Weights of a small GPT-style language model, trained from scratch on English Wikipedia.
Architecture: LayerNorm before each block, learned positions, untied embeddings.
Training: a variant of Adam for these matrices, 628M tokens, 4791 steps.
MLP neurons of a small language model. Each row is named by its layer, matrix (up: input weights) and neuron, and shows model dimensions 48-175. Each number is 128 + 32 x the weight over its row's rms, rounded and kept within 0 to 255.
After each neuron's rows, "fires in" lists the words (lower case) most often at its 100 highest values on Wikipedia text that the model never trained on.

L3.up465 [141  73 165 179 171 166 123 176  65  62 148 135 117 119  93 110 170 148 167 113 103  78 122 160 133  94 130 141  59 159 140 106 145 217 149 172 140 147  90 126 135 112 177 142 138 150 153 129 139 109 107  82 114 119 113 131 103  83 178 119 132 159 163 132 181 104  82 139 185  72  50 103 140 161 130 106 141  79 159 125 140 144  93 102  79 167 140 140 181 126 109 170 122 153 130 114 155 106 187 163 104  70 134 176 123  64 147 118 178 184 104 142 160 151 115 185 113 120 155 101 143 116 148 124 141 103 128 153]
fires in: "other", "second", "time", "section", "scottish", "another"

L6.up115 [108 135 223 111 153  74 113 142 142 120 126 135 169 113  40 133  64 155  94 109 137 163 170 114 164  70 141 175 142 107  98 136 158 144  84 109 129 121 126 148 130 172  85 160 113 134 136 135 133  11  66 141 111  97 139 130 149 146 163  67 184  99  93 155  94 187 120 101 141 139 129 129  85 124 159 148 161 120 140  64 113 156 173 196 122 151 125 151 103 136 121 136 108 138 128 131 121  92 117  97 123 104  88 142 170 159 115 129  98 177 202 151 163 102 103 102  83 149 137 100 148 123 138 144 154 153 145 154]
fires in: "as", "versions"

L3.up633 [108 124 185 134 103 106 143 126 127 113 147 180  97 143 145 145 130 105 125 141 164 145 120 162 140 133 138 148 138 172 171 105 129 140 183  99 116 132 135 144 114 135 100  96  93  99 172 116 162 128 119 163 107 156  58 149 103 120 208 117 168 160 176 118 157 181 121 164 143 138 154 171 122 100  69 137  50 169 122 109 154 210 108  46 131 161 129 146 106 163 115 138 136 107 104 139 117 126 211 170 131 106 132 110 127  88 125 139 163  78  92  89 121 145 164  33 125 101  63 108 101 134  53 124 125 171 118 124]
fires in: "not", "it", "among", "published", "public"

L3.up500 [159 115 109 170  80  98 203 110 161 110 126 167 125 125 134 139 154 116 112 138  72 146  99  76 102 124  83 118 178 107 174 167 179 119 139 113  45 108  58 116 149 139 159 110 164  98 126 129 139 136 160  83 111 121 141 147 135 154 123  93 123 148 141 149  81  96 114 145 116 114 166 129  45 131 209 131 124  80  89 126 117 123 127 151 160 143 128 151 105 149 146  83 118  55 146 123 162 182 126  88 111 148 150 155  75  95 111 129 108  87 159 103 124  99 182 130 159 133 143 174 111 174 110 211 146 109 148 128]
fires in: "only", "played", "back", "playing", "black", "player"

L13.up322 [ 77 143  79 112  78 135  88 128 173 124  84 190 131 161 154 141  83 204 138  79 146 105 154 146 188 137 101 148 151 123 175  88 103  95 136 100 140 128 103 171 129 139  97  78 169  83  94 154 129 103 152 124 114 116 140 119  84 199 128 141 130  84 130 101  89 177 187 130  58  36  98 125 163 156 142 134 159 138 151  85 115 150 147 110  55 123 123 155 155  70 131 148 107 103 168 130 128 138 108 104 199  89 138 161 158 170 135 142 161 137 120 140 101 171 157  91  90 139  95 157 131 157  63 135  81 176 142  90]
fires in: "served", "australia", "australian", "worked", "of", "second"

L3.up1242 [ 59 140 116 129 164  89 115 140 143  94 166  44 137 156 115 148 162 122 117 135 129 164 142 172  72  88 139 162 113 182 137 116 144 133 132 140 140  92 144 117 110 129  91 163 123 145 106 178 118 126 124 141 170 111 161 135 116 103 142 140 111 224 149 157 229 128 121 106 190 113 178  99  97  90 174 104 103 153 116 104 113 135 134 139 116 104 134 153 162 167 153 170 112 150 162 129 103  61 176 125 104  89 204 127 118  42 114 123 112 104 127 169 124 173 151  81 143 130  80  59 142 109 132 179 148 157 134 130]
fires in: "united", "played", "player", "playing", "players"

L3.up284 [136 106 174 133 181 104 116  66 108 128 165 154 155 121 117 121 109  83  99  62 144 184 111 134 144 147 102 169 130 186  13  95 139 124 141  47 117 144 114 117  92 125 179 110 123 114 149 125 156 118 123 131 140 187 127 113 147 105  72 153 145 104 115 106 166 175 114 144 183 114 155 163 135 102 157 119 128 120 126 119 127 171  80 125 168 151 136 112 157 123 118 110 112 173 109 162 133 115 115 154 122 111 158 146 152 166 153 140 167 162  93  99 114 143 116 129 146 102  99 129  99  76 142 162 118 131 143 123]
fires in: "first", "championship", "stadium", "just", "must"

L3.up169 [195 106 160 163 115 139 135 108 150 111  84 148 126 139 139  88 160 100 165 117 112  39  97 135 119 190  96 133 161  76  88  99 136 138 133 143 154 115 133 105 213 101 158 123 157 106 111 129 143 181 154 107  66 100 139 110 100 180  95 146 104 116  90 140 119 116 137 106 155 140 194 132 160 218 116 116 108  91 148 130 168 141  83  83 113 138  94 115 111 133 125 122  88  94 141 150 129 129  95  99 144 145 141 153 134 102 149 181 126  83 136  99 123 116  94 102 143  92  97 100 142 148 112 199 112 124 167  86]
fires in: "only", "london", "german", "second", "subsequent", "seconds"

L10.up346 [147  83 147 163 133 157 117 129 146 137 111 138  83 138 147 129 118 113 170 101 176  59 119 155 127 116 180 107 171 151 174 148 155  70 163 137 111 177 100 123 167 112 113 180 135  99 137 156 120  80 137 156 104 109 117  90 103 148  78 128  79 110 126  93 127 115  71 157 176  86 115 133 154 137 135  85 163 109 111 137  83 124 153  74  87 167 125  76  66 182 111 149 159  79  95 150 140 204 156 152 144 162 151 138  51 100  98 147  73 148 161 119 124 152 105  89  81 124 151  89  85 153  77 149 125 183 119 161]
fires in: "of", "usa", "apps", "nigeria", "company", "party"

L10.up29 [116 104 181 120 136 143 130 106 111 152 182 145 135 115  73 136 195  95 164 138 183 135 149 165 102  81 113 101 148 119 140  79 141 144 145 147  77 158  82 120 114 122  76 168 138 162 131 114 139 140 110 161 191 159 113 177 143 147 133 121  78 117  55 133  85 144 155 206 138 134  47 101 148 172 128 128 109 105 134 108  96 128 196  83 128 137 124 121  79  78 155 127  63  97 138 125 115 214 120  96  76 205 116 124 147 110 110 127 132  92 175 146 139  98 117 118 118 148  89 109 107 121  96 173 160  93 136 106]
fires in: "as", "be", "second", "las", "republican"

L3.up638 [110 197 167  94  99 157 111 160 138  95 122 108 104 109 123 123 165 133 165 106 121 108 100 163  79 117  75 143 102 113 126 147 132 130  79 178 190 121 131 141 193 131 135 122 116 159 158 129 131  80 151  80  51 164 137  57  80 143 147 157 108 174 148 116 158 127 112 158 200  85 110 131  96 107 119  91 174  67 107  62 145  94 121 114 137 132 130 123 175  91 102 151 166 164 123 127 107 146 107 155  60 138  87 181 168  85 120  97 155 159 150 167 156 107 101 136 132 135 121 132 141 171 117 185 137 102 134 149]
fires in: "general", "species", "john", "generally", "subspecies", "subsequent"

L3.up901 [117  59 168 168 125 153 111  80  97 161 154 148 149 154 150 162 130 113 125  79 130  99 219 150 112 109 101 155 103 127  93 136 109 124 109 139  90 139 114 143  74 110 179 125 149 121 152 120  89 200  73 172 188 170 167 110 139 131  95  82 212 135 120 131 198 138 100 130 143 124 186 140  96 166 167 146 146 120 102 153  94 124 103 179 121 120 145 222 133 180 103  77 131 137 131  98 149 145 125 147 142  77 106 183  89 137  72  89 122  99  57 154 147 162 100 153 120 150 132 109  98 164 144  93 160 147  75 152]
fires in: "after", "season", "used", "caused", "british"